From a checkpoint of a small transformer trained on Wikipedia: 235M tokens.
MLP neurons of a small language model. Each row is named by its layer, matrix (down: output weights) and neuron, and shows model dimensions 16-111. Each number is 500 + 50 x the weight over its row's rms, rounded and kept within 0 to 999. Numbers have three digits each.
Before each neuron's rows, "fires before" lists the tokens most often just after its 100 highest values on Wikipedia text that the model never trained on. A number after a token or word is its count.

fires before: "==" 26, "The" 18, "===" 9, "In" 9, "A" 6, "S" 4
L8.down696:537510495452478516440538447541461546404564482551553520498484458490495473446490547436529580495503482471506552514516514535460494526489453593528499496555547533508466508450501483496566481560528539532524563493480549474447489538651574427534552583503480464469473409535532457490479493454524457534

fires before: "ed" 26, "s" 12, "ing" 7, " of" 6, "," 4
L6.down377:514495627534387498540456470418451475509489459468433557542577350545501516445553469491491570473578550533603492522448545597540543453549509446526537537413530559527544423477531427430472452449434504483474523513484527572595547563508463380523469510543404539423421548474464536485491505530519529435

fires before: "%" 16, " |" 12, " |\n" 9, " (" 8, "7" 7, "0" 7
L7.down647:554478482466502574577520581521442492487494439560478453468558485515553600562548486514313535581459500444453479474549536577551511429510543455470414401473567452528479488494566477528456427475513463532466481467424485586516459502487430483461518543510459480553497446409541538467555545508497556475

fires before: " of" 22, "n" 12, "ic" 12, "t" 10, "ce" 5, "s" 5
L6.down20:505455521522475436467485415494489551480536566617537480578495463557383502459512414450437532528502484441539532499488507423495437678531463451452418511509571457562508500535580450486534465502438464491504515515612466460624480526588503545531565513555575503497494405501525503428465519483433431554

fires before: " " 38, " \"" 16, " D" 7, " M" 5
L6.down236:507557616519508532411509467479548557436544441535527589481379552550477489521404348534524565529525528561498493493490532570402528481568554472481459466579487480511528623460477452494519568523584489511503551408517478519444474484398422484489433648528529537507541431469523461511464466474531446495

fires before: "t" 28, "ed" 12, "ition" 9, "ted" 6
L8.down575:429479549564400509447536442496512541530493492514474470591423486463478533478486540456486478512393524595459487473477562518517499464512658520530440474553499454509527521508455544463535438490510474586558496507510545422507492500530468487510495587395553508505399464556525584547452537432545501596

fires before: "we" 31, "il" 18, "ous" 6, " in" 4
L7.down62:436448529453572530543450503518464445481530500465565559620492399590406357527542443543554503516529496513510546529612449485498527489508592521560432490550473477560564519427566487563482394449466533452535514515513501463584422445533519503424506537491416459465360447477536466467468574503457445533

fires before: "u" 30, "uc" 18, "it" 5, "ik" 4
L8.down38:493543502477501488528446524494468560519503477483441451529574444406610458553546459422421373501491504562506499480461530541564491485563452507544458510582476579503570400496436468517463495459543472489600509505520470470522533423527494387506536462518617508466486437512499609435454426583443505398

fires before: "0" 15, "2" 13, "3" 12, "1" 12, "5" 11, "4" 11
L4.down347:467466416433477457547529457483531518491601501512471580408546501470510567534488606475423481580489447427525522465525555545444492430384519517528469453534497514460514543475567603521461461448448520469500571493449479529451505443426461453524534511483521531533388439432410652450532560381542508466

fires before: "ed" 36, "es" 20, "s" 11, "id" 6
L8.down620:495387485478516507444429607502529452558586509526635482461572524479500460514433466545430563529484411389483561410542430530527459534453475561525480525523482538545495436411485441592550448482607572550541523548528525493442472403452433488517446454493529487535439520506475577493556508516469438501

fires before: "es" 31, "é" 8, "i" 7, "ia" 4, "e" 4
L8.down234:568468478518515440514497484551533454542596527483512504505557521543524547462497604478462535525523446432508432517441435426539423427537468511494507545451483457470471436477467475592414481399547536479516506522497498514486595495595473553523543424475485481535509481399462566534481487494443411546

fires before: "id" 26, "ing" 11, "is" 5, "or" 4, "ed" 4, "i" 4
L4.down581:584461527511509476492478416496534491529391495548458491474532571476574516405549519484508506504460567484535483433462500390485459511452466501502534444475472554563489484472459513565481362452410544560506532517507439493545412398524496626499468465594476511485462440560444476502523473555540485577

fires before: " the" 27, "t" 10, " a" 5, "en" 5, " s" 4
L7.down829:431519438543503485589511415509509416533469469428432527480583483477433497432433564521542484414482493540466456519393584524534607536552574436482486496416544554510537384549517507418482466501563514496499516623552402473497533502564507532461436541473520507519492583471454503482483515496429467487

fires before: "2" 19, "1" 17, "3" 14, " " 7, "0" 7
L4.down420:488583533468486578439495460485443421514536495594427420574490442574428498490540521440481517433472599517502443508483484443535537438596573452486475581365515511529511464525598506434482557520529520551448412503535559446483530524521530501503524454566619477395403524470541449528501561504480476475

fires before: "t" 18, "es" 10, "ion" 10, "nt" 8, "e" 7, "ed" 6
L8.down823:427449507530551479554483488433560619545556494521471527460461562499442553467462587454548449495464549483458454394570458518447485475562515511416523557507494465502569504582472526454508520536569505527470505579440452543469496499479463516488439434496468570573508420442498464534513531589603490568

fires before: "an" 11, "ly" 10, "a" 9, "e" 9, "st" 7, "t" 6
L6.down797:505583403569502536587533492510528538511536496531449441457587541517521503528463577546528566516503494423530484453498469577550504426527660516475528468481468453517504567533579418486579431388457429417474509417578460581447445549452497527476528474507514581470423517461527596512513520522427491425

fires before: "ion" 13, "st" 13, "ed" 9, "e" 6, "ive" 6, "b" 6
L8.down540:451517425423403440518468567525563453452494556568394583451586474570457483493500607475473455459386490498469564547377458514546520502444507526415470534492543425537554511443596479548478446546546531529494419551483439426490517547592560410476531546503543444530443489414514518571444493532480497471

fires before: "al" 18, "ated" 11, "ation" 9, "e" 8, "ed" 5, " of" 5
L6.down581:466533424479535489457478471465515450526601467562368460427537590460435599530453459503531450520444465412541522431374556449504492502480528475536461492333493411478569444518441448505586507520610530535478549495497475478466408486503522527479494545504576451504524523489570552539509446598519557587

fires before: "|" 72, "|---|---" 15, "-" 12
L6.down96:519471514509464621529441529518504511467450455509463411395525487483485487506437489496459609455509499537459503517597506514602494491513467483467480507424439583442578551515500484425525555357532482557456543649523440502550625532477467544401419482489497486480466553333585499491542665574489505496

fires before: "all" 22, "ut" 20, "out" 9, "le" 6, "les" 5, "ed" 5
L7.down982:563527499487529526566512476509432365441437575554431411508479578464592541509510578436439481430516554485519437559575473524465484516505623552480518505531510495434557497422490506462482467451539419525452488568487465559558556451543492526589467471452482415453505425550470492520560458474433579450

fires before: "ond" 23, "ies" 20, "st" 10, "ur" 5, "m" 5, "re" 5
L8.down558:485442618412587595470580537465512489434495507468479435384540474536546411438533435479508655380410529411509495453542479477491435459500481498446485428490559479499501450454513465420413583589501593557460530584483517553512508406568511408474504522477507453509524525480558479605445480549441486518

fires before: "t" 22, "p" 13, "pl" 8, "ec" 8, "amp" 6
L6.down512:490498460402356518430570546587410559502473500526450547514474492593490562541554516485453526526534420449494505460418363562448427482473440475509502402459567518544505390471444463427443565478513515595593505420515594490462435536502491554415536524461540437560487456603521561454477490502436458484

fires before: "a" 17, "an" 14, "es" 14, "ob" 5
L8.down493:469540546526589446445470550561437486497413482394520383481458491564462511524463440607502512493495576451529456463520507597533529515507498476517535524425413550506499567443534543484497482528446552489455433315618505536528505397574528569465517385492461599513439463528611598469568444558499411519

fires before: "r" 36, "an" 13, "ree" 12, "ir" 9, "ough" 6
L6.down25:592582511516540478511518513486492392508555451521448584611490515491457563472507472386507374404441417469594573413436515459442469539482433494493518509455461508491585498448519517514349498458517500506431513566565462458443553525556624543604495480554466511503472505471502539535573511557443476506

fires before: " " 21, " D" 14, " S" 6, " C" 5, " W" 5, " M" 5
L8.down111:551517501525477501498534544458491509410507578503557399498504428483499500415522408527522481564527422495518500454519484448439542545484547532463510543464526501435515514399545476496509502504502555503484371511452523573555439485554444503517430414419419537533623564538597506552447447534467492544

fires before: "|" 92, "-" 6
L6.down106:567487538528469509526463449484514467473509466554521557523515544494484464467477541474548524521454523475451342448519581510511548520576430458477438534419526490499535510520481483468563543464448567524509491521565533484500531556431519603479511498524504450539500566443493515511466522587408462448

fires before: "ed" 13, "ain" 12, "al" 11, "out" 7, "ent" 6, "p" 5
L6.down335:528372400463508475521476555406514578516489520491507436557536469539455589460579463487524548426531512537577576602410501638467496480493496540513461482421539456476483437454410606460448596529560410590458509427541479575520481467467510444444479511519481436490488479526419438538524457436622524559

fires before: "ational" 21, "ent" 11, "ru" 9, "u" 7, "ect" 6, "it" 6
L8.down550:486544411525442489522511500528493495525526547390419496507498479551476526538465431581494504553469452522562508561571451529483528509533575469469503523474560401621499524487423462551490478437528429617645557500374449519490431456475498465511503510491572486445530519586467415524435533436539469595

fires before: " " 40, "ate" 5, ":" 4, "ent" 4, "f" 4, "uc" 4
L4.down232:537515531543473510530585504433422585506529517445479512483453529575393557555585483530462485324501459571418500528492508463511499523544533539466456495539471514524510489567467557495525426402547626445522397567584491530538552526478370458449503501385473561423458524502467478520512585481515504493

fires before: " " 48, " |" 8, " S" 6, " P" 5
L4.down6:541392538442480502528477436500484489423523497458527496442508479557457475508514519506454445449485519525608485448470425553550566454494434424463561517508496520517500426461520496448408468500475504458446569402539463443414527564453561520523450517571482490523482469506536495460471437482561466383

fires before: " " 37, " F" 7, " B" 7, " J" 7, " D" 6
L7.down432:587473598518419591504458482454488487488534573532495447452424479529489476523513433525516459485584488405532433487561559454452545488579503551515521535535469466440490540418540425505462542431503516529499447470560456563555435487450574570559462466472519612499538552509566580518460480510439421541

fires before: "en" 24, "we" 7, "and" 5, "at" 5, "ations" 5, "ers" 5
L7.down536:453536458469568485561502510443477478431504544490501534586455504461584497481401474493606491532553600475512421493449523492610457499466587437537595552466524492502521518495521492527442492471395440464440510553489436473464508486573547565542431576483457464501510496541473439493550495557520501593

fires before: "b" 22, "pt" 11, "es" 11, "s" 7, "n" 5
L7.down268:441404532530474488539443593497471499554506558503555487531459472487578515514495446481556519494442513528487543492530571425547418467491462512430519570519450458505488480507528499599561449567512539481402563554516538575562551466396427550494597518521519515484535612424425558537520530461421525489

fires before: "\n\n" 21, "out" 10, "ou" 7, "\n" 7, "le" 5, "." 4
L8.down807:443477475460544500490534471455422566490542536471498401520496566500559480446441406483500553573462457439393454624503460591494448582398535534541510550530439508408491573487415454508509539466508487544488534453414473562626492449501522536585460583548500502481491513552487448511464555474531491529

fires before: "id" 12, "il" 10, "ate" 9, "on" 7, "ory" 7, "c" 7
L6.down151:476540486522533456503528483499537466461526445490543505444447463421545503566445492466437539489526533497548551529404442608476527584525483544443465490581466457459543555455457371537447468518546502524446479413585481456550584525528549508521484539562530456497627496500428422454494475517583453548

fires before: " |" 23, "ot" 8, "art" 8, "ate" 8, "id" 8, "os" 7
L7.down1000:482523456635460504422540524565439501561499522523419504483463467435488430528462490371549475529567449486463459531446514484580460552453485454501488449474434487452459500533571549491526540414535442511552580541513491425441449544513402525563521501560562512443463554561526578461551527478532522573

fires before: "3" 13, "8" 12, "2" 10, "4" 8, "5" 8, "6" 8
L8.down98:481550501522448473444476565472513474554496512440532534514548449590461490466504459575473541479522521483526492421452602446471540422476475474534467521429446528535453515526505503459461534653452597485503362557477593449460512500493578455475470469431464541557523520486435520517448462556517459528

fires before: "," 21, " |" 18, "." 10, ".\n\n" 8, " and" 7, "\n\n" 4
L8.down344:511492460502544457538494444486451533503517508516444493496492509518419546525376433507501492529494411463476393459489470557526423507395523541520545534527466459544493460579572505500479530476569540609597570582481475443461526513333449462574563453517500535526449490513446398481509512513486434607

fires before: " -" 24, " |" 17, "1" 8, "." 5, " R" 4, " L" 4
L6.down883:508474559467439562436461560496521494503546458447420518432504481512526504561400538449466516509444509480485507500516550517469407413578587523500493539501520580558494576576547469423540546551456450419510528411466496482441447574469497560540597439445478444569358444515590439551466592479525467520

fires before: "2" 26, "3" 25, "1" 22, "0" 13
L4.down63:426495464505533651469515503534453401546526473553414457541534482519449505459559511468406455374492466545552458511413429459540429482497547522485513622452528555540572480634518433505484552474541543531470490529521459472444504597507404529463505502546628513442515569496544425484558568535446434447

fires before: " " 30, "ru" 10, "ch" 8, " |" 8, "e" 7
L6.down194:501580445452423514515393503478501502490524532561542510485458568480444488492469539426516512472418485517461427451509438398517492507476492572450579421485534526609601417520479433561558494549582449561446519531617485465572540442575450455527478459462508495496538524436577417428512445459537474491

fires before: " the" 31, " he" 9, " R" 5, " S" 5
L6.down288:456408522455535500482475459432371418470556477643466443537539450534473469560460522506416464458454503460469571655536523522516492430470538516491541517500533448532508566559565486519458511637483419503401462480514487543520430503507572527458563550593617482522429523502504485492534438351424569540

fires before: " " 19, " |" 16, " —" 11, " |\n" 9, "2" 7, "3" 5
L6.down216:551549450493476454617565564540489479491434511496532499575521456542536526425396380529457501544426460553452452529549544461524547512523529505482521523505521549414383535494482464479478471565455417548478486445407506449475610500461567577415473444514433505507487483365546439544532519478527571394

fires before: "ed" 22, "ut" 10, "ment" 8, "ing" 7, "es" 5, "s" 4
L8.down0:567445521555598479523510457376463413480461468485461418511435456382584500487502558485545557490555425430453495531510458485558508523529521430463470538528468468506517442518438496602483430445426436413560511527574489606507550488508488485544505518481552315489485514437519549452485559466513467541

fires before: "ew" 13, "ational" 11, "oin" 8, "ol" 8, "ect" 7, "ous" 6
L8.down586:525507419405572497565429574444521480531486502431511469529512472485507497429424493542553543537482471495587415527548495513486395555452513541538531492451517492636451444510477543542515523512496462462470586471453462481576431480546603493561424617435464543506438520620486398477541516505523466405

fires before: "ut" 19, "her" 17, "k" 10, "v" 10, "al" 5, "7" 5
L7.down539:517517395502507507531526582513457468542467494452567473500429478592578458520472525540383450521511463571535555441472465595467479526542501528534516472458445500586467428443478527389464477536470510487585453553504539506521567491585530422498500491587499500419501505474575455525500424511449476511

fires before: "t" 22, "ish" 8, "il" 8, "is" 7, "a" 6
L8.down449:441521514585464472502526399491520518573556515434475532513543578508444556466386500422454477486589514503541452530452459571508447575488478542548492500526485564565478512523513436401463513560549444455546493553499493521477591537533529547410512509505455525532527464516562662471452600484537503483

fires before: " " 32, " of" 21, " |" 4
L4.down964:505524473561508498516537599407421486525465489446456567451468501503457506471454440521427549525552488611524624425475457543428524520571496528510532424498492479521553490517625477464459473469495527527489447450564430421543518595462403499436438428537453507462562479567555571493509492397445517371

fires before: "a" 13, "ard" 12, "e" 8, "t" 7, "ig" 6, "i" 4
L4.down279:513450523539457520384394498432547440507554462571542529491511502431560503573524558457455554574506465380528472485441453576533551429540487511492550408431530520533407474448493481451422472569506480446438498564360486481473626441468499498494547554547512431419499498404541473480449563517468475595

fires before: " " 57, " |" 12
L4.down819:557426519438568449501406454494463486511550557461490507388547515431426541467432601447450506472498528510543491477495531444536441484516545421480535554464481550494467470541471562468480526440459507530400470503413423523480488495512468517510495530571544457550474512516471553495461499508483473370

fires before: "d" 18, "ing" 14, "ed" 8, "th" 7, "m" 6, "c" 6
L7.down735:558523594472525530540523479331552428486506524503488477521470388398468576499516571427564515425436599535464504531413511515550572436586572522508361517574390461499508472502527469437480481491505445424446402524583462484547569405512541464532464535427524489416606459572461552496476428573582485550

fires before: "ar" 16, "ang" 13, "amp" 12, "ild" 11, "ur" 6
L7.down727:541492583507474560474546452531468444606454539470515499488468434439577520417538581496473467500421468463422475458582531497481522378465536611475554563503547411543454420433421507460410497445578453511509466484486476517397431534431447458486598407479568544393452455494537464521502546530457510478

fires before: "orn" 14, "ir" 12, "ree" 9, "is" 8, "r" 7, "ot" 5
L6.down1022:461553574555407543523502498429478482507503503532425503503509645511441588475467515391559402464508468402487587530436494487413466574460502428449512528476500511539481445472516584546465602502556434539428501506516521484473487503532556546614523449527547511495519433552441486521494500489530545574

fires before: "any" 20, "et" 11, "os" 9, "le" 8, "ut" 8, "an" 7
L6.down55:407493540542483476527512446552542478495468455417426551459474538511436441546459526463548463480576439529456527458480538556529508585460496459505496532558494501502578502617546524486466503433431539550482504408466392555478481594466440535540465505531528467431526453643498453504513541625504460631

fires before: "ot" 27, "od" 18, "al" 9, "id" 8, "p" 5, "pt" 4
L8.down325:569503444536445438562511487575449397524446381562532573461513557468580503518427485523467558467579520510516427486509533450510576589452499430438557608503549515446586531487545446511394454525458551507484533452531505513571501397570547518500470432512531541500515489455478551489556557489489524468

fires before: "ist" 17, "ter" 16, "ch" 13, "es" 10, "is" 6, "ect" 5
L6.down307:457443533500486452438490454489550485469534578485516560486499563493576557460475539489501465456559563454522449502524508435489467456441514500505589474482506522583620520481518574524484491472467575497394488532427490370539458467544436430524438565558520511505481514518495477504584456588485431535

fires before: "ust" 21, "em" 19, "il" 11, " " 8, "s" 7, " |" 4
L7.down23:486460444508385565489423422486564608580542467528491457506480418496506411509458498454509510456411459510500523518487419425570486519437554461433550524522510453536531464483486502533484534508470517524566534536522476434450492518430459445506526530498622534503493542486533532446497495464531492494

fires before: "man" 16, "n" 14, "ou" 12, "and" 9, "l" 8
L6.down456:507528514512562436571521493385502503477514462499503476534579459522469600523444528516356411448524507511648548482424486602512527550465455409497525537430468495457601479489457482496409526568511444576450572568476426366580508419589607416455464487450522522543482557454522515449464455550518502533

fires before: " |" 41, "L" 7, "A" 5, "R" 4, " E" 4
L4.down562:406486535566533538458532557443511455474496582498492431448438540536510510495508457504423552525480508519510519424412522406489494598414491507534512452501500514508520513483460425464427490545500449461521490526555581423496482491589475502444549459436545470440433513475527542473575585393489595499

fires before: "ed" 25, "id" 8, "e" 7, "ing" 6, "uc" 5
L8.down214:469511482503551433516555474480549547515490451511515394507503499554543499481495492538601472447491580480579531578482530411500478469493529412477472584569556469481430517452493563551510448557414597507581475488423551480503595439573498444436529462510526382551508435472415444491426461604507553407

fires before: "amp" 16, "ar" 13, "ild" 10, "r" 8, "ie" 8
L6.down477:456548423413496488513562483471498433600524520446553494516463441520528536411456553448458479510493460472406535457545526549480451472503492631445523616484522407517499485465481487453381538489493471490465527549446480485442424524481502534533541456461574502462434465500501464519530557511429476470

fires before: "le" 20, "ial" 12, "ul" 10, "es" 9, "i" 7, "n" 6
L7.down544:519421498506558491568458493567566482518481526525512438501469539502447502509523438512451567422458450510494548435392577489479505452485505490488502430488463512411490450523589643521470528583532542484419462531482581545454505529485479446612549561532458519494532487444566522528620486459487499503

fires before: "ed" 22, "iv" 10, "s" 9, "pt" 8, "ations" 5, "ase" 4
L6.down537:440496475528482547524390457514408507517535469495480519496589480437551500496437624513656534494498449528455463548483447578596493474497555499434521489491496505594373566468513537579481572590408399490502363532497527563518581463503549517544621533438508490454484442469424421517560527486558535549

fires before: " |" 17, "s" 11, ")" 10, " (" 7, " |\n" 6, " m" 5
L4.down231:593433463549388558464473470449491493512558453450543472504569527507438517488520490511522519601494546499436557403423511525546507519586469396534526507539506506519463492530439547525512482474477461494501468519476463545418488436408440444517420476533412500509424495389493512528525594457524477553

fires before: "|" 63, "-" 13, "===" 6, "==" 4
L4.down924:503418620477440558580440446485577512492535453593420527522548498475425511540481479430514449507529523517519397512502601568489505569515450501496525564411573469424553494520525583475595539485574498509460492598504513486444526523422542606432552466554567495509478607443527551468486533621530399556

fires before: "any" 14, "l" 12, "et" 11, "is" 10, "ic" 8, "le" 7
L8.down272:474481516493480483585479490546550466491542470513539530506419382466413446565519460473468438542460551543491445527446515475385457621456382563409577436457487562519516602492516487427407480507432490499481473480524565433398439561571577467563482532498601498572509467542480557481574495521498511518

fires before: "ch" 18, "i" 13, "ts" 12, "c" 5, "ed" 4, "ect" 4
L7.down31:581512516474487532493489519537461460516461474528526546507453600483538457538535533459456429464501560405436480507612481466524600463344462508490499550570539531530529455445510487547524585493556454423515398521436418448517446538422519553577597441449593430554474475478485472483530535454517475500

fires before: " a" 18, " the" 13, "en" 10, "m" 5, " an" 4
L8.down590:482444506458601594462445568529457544495516500553450487521565485564560436458516576531441497457509552523469434522515576504384495588548476498436508519510552513531509417358526499539491492476462431463547488456443448542535528461367491489448556453443400453489484494394451515569396451487466563452

fires before: "i" 25, "on" 8, "il" 6, "oc" 5, "d" 5, "ark" 5
L7.down916:554418537572575465511446558480538527517545462558532507525491520492551528492403524425463489421549569547475408531459485470472472506388506523472535566507461549459567584512482454494408535469535551469537513497528600497466564480538468407561619460562465480509612432434452504506479462480536550515

fires before: " |" 32, "s" 8, "o" 8, "pe" 7, "p" 6, "l" 6
L8.down61:453570466561475535447514396466503511504496451423397432517508535499468534626468437549558498484534479496413524516461470526528474489427482469515522450494366443477531527445519435578534533367543557590598598554485441492412438561465476437597569449448544599581613549435410586468479501428473445483

fires before: "ember" 25, "e" 14, " A" 5, "ie" 4, "ing" 4, "ed" 4
L6.down946:557501535550495548506571512425576492523484486487431586421498553534358484503467465558437529426534440553530553486464567486486445443507578443451480572513531360503544469525537590544544527512536426490489517571467492495536471470414492579476522545510596607467488537522530468502492436559540509390

fires before: "1" 16, "2" 15, "3" 13, "0" 7, "ad" 7, "g" 6
L6.down525:525468496491534561488646493566410531535550470493537409545534574491538434363542542501451511447532478468542519443475452489560440548475534491495487559515524485532448455486485403511531614485532419570449482479530530393387458519558407564463500457503555546509421487428482442585614651449509503505

fires before: "st" 22, "ed" 17, "s" 13, "ing" 10, " the" 5
L4.down9:515507409589511458500430486528426514516526510378496415493553481463441520524567542513603423593459489465449520481424480446504534658481520504482507456487489517510439510535519553477588514493461528533471553537515494466434478423465537497501474451512440458447462433595450426518531484479569480534

fires before: " " 31, ")," 10, "ot" 9, "ol" 4, "op" 4
L7.down640:389544536489510469446525561475488571508549425462583534501541579436492465542552445467543527469460450488449510487458475574585571426490387509550573536374519521518509568636563548454512503537552470520511446420523515533494528551534542493438479434529498562418536496531479501461550528580451587424

fires before: "0" 20, "8" 11, "5" 11, "3" 11, "2" 10, "1" 10
L4.down113:474384411460495549464409583459478452510492506490395488533510448436635450480516531445476458481577561572524519464498507595515488365508530488511491492422577433563505528428544604514487439481476445496478465599497554505461535436484489477543537547478502457450443505430456550513452469460577500514

fires before: "st" 22, "m" 12, "f" 7, "v" 6, "se" 6, "g" 5
L6.down98:573491487467465509531554487512544479498465592479523499485419450566482495505496563490492615520457507555596561445448590393493547533451466483483483537485491552446497433471515440518472569515536572494532503540471594479461482472497449447482498451439580516461515515557569582508497431528406424423

fires before: " " 85
L7.down595:490489461535576484458516517398503494479490513448520502467611487452424576533529477442528450492564545477565473458572496543612455587479505538544548525480535470494517410513507487548448497444586453562501529535581415558513574419464484483518462489479498514475520543452466561526514489466503552463

fires before: " |" 39, "." 8, " " 8, "9" 5
L7.down737:487531496440404527468530615452436550456477468482491496603402458572544499458460529509539495606442456455482473412490576519427442387437496434545427528478457536493560522467511494446520600489512499517504481459555522435522442472470482463526466523594519455475496420482506570513410513517407490539

fires before: "==" 26, "The" 13, "In" 10, "O" 7, "===" 5, "A" 5
L7.down73:504488457479536500489505517522517520455469494559505551463510501463517497412503530475502514501480462504544533520466519586453514492493530570504511511561484549472463519489504482493527504501458458508523586514493546473510478523704588463544531588467475449468455451473455523440472478466520487510

fires before: " " 42, "ary" 8, " the" 7
L4.down690:490449492508584540561580400494442447501525399544430497462544536504478524567582549426510598573483555414539481539524504448509525497616537548490483539510522383434619487443560505564500478462443512516510410512569427488516396409483563436620478571489583522512467525410515551481522509428494525501

fires before: "a" 18, "al" 11, "t" 10, "ate" 8, "ian" 8, "ent" 6
L8.down638:436490471554552493436473545476474448540556528506481486563483484518493486448460564410494523527428542442477559562422460548579448515501589551615552455482526535606452441508537572518462445580446457444492427525589573512503499471527491471468450437480402551493527460405519545473489510574502457559

fires before: " " 41, " C" 5, " S" 4, " P" 4, " M" 4
L6.down9:427564498467507425548501568592478529473549476532473474581492545518422490388450443523528511539477645450474418505551489484548530501523562509481484516462451507512433597464520570511454467539528491554400446625524531518520447512544474562555478488583573556485496454518552535415458426478477421543

fires before: "is" 20, "y" 15, "ed" 13, "id" 10, "es" 7, "er" 6
L4.down500:552403505507555475505592543455603473492422512575446558470455400454572552387410602465513545416503459481554384479452482454457457484513514517470491473437505587426474430466559445441414454391500510457442566572590520495434502529502432504547498512531624547444546523498609504467523493485468502470

fires before: "," 20, "." 15, ".\n\n" 7, " and" 5, " after" 5
L8.down349:518444474503515480456502587435458515529564445509520378501515427482505528446508582497481522480389497513601602423489571512591479565582507500464503486521548503512459471506449521468424524549473514540573509486540484525452451545504533547498477489477533508530585478555444485605541514630565492463

fires before: " the" 22, "," 11, " he" 7, " S" 7, " she" 5, " M" 4
L8.down401:459547547549469614513400554522400414467525561540453573537472395543516438476436535453443449505499475452473477501447523531469483515495525569461440537612527483536501552496545490532403540515517549547529502482578510477576376408455545448443513554454487465442404506464518535572496366468455541537

fires before: "ed" 18, "e" 15, "ment" 14, "s" 11, "t" 9, "en" 7
L4.down935:471497584468515571479481603502508597499526437526521461527472524516535451403561482487532454521524605452552492525486407470443560548534492469477433557466498420517497495409460504554537480537469395393555546519523482505584489471511504574466419517565500457476510429363579336474546488499573465499

fires before: "ess" 25, "r" 19, "id" 12, "u" 9, "ed" 6, "uc" 5
L8.down106:400449492509427475582478599538475511469461482489526430482503446518515477556495500574460532519474421437413423587462545483568430501548467556569499521645570452438512552486402445473491406592510580479503515498646432539493468484470453506543488512536534613480425539503566560462608487497513533554

fires before: " " 28, " |" 18, "3" 6, "4" 6, "2" 5
L4.down38:506523466494522405527429505491447501485423526469460454498480565485501541504456454482492504536436522573461575522495469414500516473549500556482507477543494444448440472541560396543475494530387458514476428455428440467565562498473500500393453558525450451476575545434515433571543528579497525384

fires before: "ct" 28, "or" 22, "ress" 8, "ed" 6, "ory" 5, "y" 4
L4.down362:540465597466551462603582403458489557523479484477448542502513447592491446547525521480552522353511519469583483409544540451633542498458527488493471518585445526598503474507441522554431495586476505488448504450532610422539524509506481523546455466408570506506489512525512463568446471489457441495

fires before: "t" 16, "p" 12, "ec" 11, "per" 7, "pl" 7
L6.down656:553537465477454475394456542510511553478477507581441441481501472541515446493524418395553502519551425549494501533449511510493450518542361506466465466543617523514443534479624425452425441473515540532533467479504545508504486608576540509437631411451544530524554513548468492453460598486457478389

fires before: "ent" 17, "ul" 10, "ol" 8, "ational" 8, "ion" 5, "ents" 5
L8.down293:460548522418573590468570486526567440378607491542507439542524529460462481417467506496418445487524566513558456472536510394539569446456527485608531527516501514451412518446488457526452482504504502537475543562514422495620477495518487519419593515498527549519393507508373498495448566525538507460

fires before: "own" 23, "en" 16, "an" 9, "in" 7, "et" 6
L7.down379:446549428530518465540505457599475564538512467508523509501459493514561419543551531486546559470643560541442547426497550499606516468463554540442533508559543458502418567598507431514528422499509519400611532510486371461475442504453566580541471468489571452505377589489517500526458510630488525439

fires before: " |" 24, "%" 20, ")" 10, " (" 4, "8" 4
L8.down69:438524564497507434505476520499531494396488509487489475420518466523489615530509573559348505539463647524517508524506520487528484543394444470468529474482519447487506550561412375531524461459505542471514523517473444525506493471512498484416444478492480537564414448500549530533521496559506528560

fires before: " " 33, "." 12, "," 11, " and" 7, "ru" 4
L8.down808:538525540471584553387512505520440494434474459465467469576532588563553511449508484507458462575475458523603550516481485493447458464602519462479545426503522520557565525557496491505456472511487496479520548437596483533439529550486502476505473471507394510497559525494495518501562448594547513571

fires before: "ed" 21, "e" 18, "ain" 13, "ing" 7, "er" 6, "ition" 6
L7.down866:420500541421563473551556587467583430495447493461518556503542479489496539542505544410618460445565546588564573454402549461427520521504530496467472603497592449418492520523494574464488448549513497423489492479496489464537611572468498482484519504497493495504464517435455559517432547552559494462

fires before: "it" 14, "l" 11, "est" 7, "d" 7, "u" 7, "m" 6
L6.down794:448478495507542441564471555556499462547502557484568476443523451466521480503529532445477444591452553490540510467512507496494477512504511505480519509448467623504498427541536539451407465517541494456530467460444507525462458450510519481523592468444532530497586476483619561599506413493448597466

fires before: "ue" 42, "le" 7, "and" 6
L8.down965:578525538526507508538520475462422509394508502448549434549488399544507529556558435475454496508494484543539514499468575532444458647480493489545491520472523598489533536434560524419453478496434494507526468483472431484411553516518577483517483538434481490473418403501545435534534482530461539585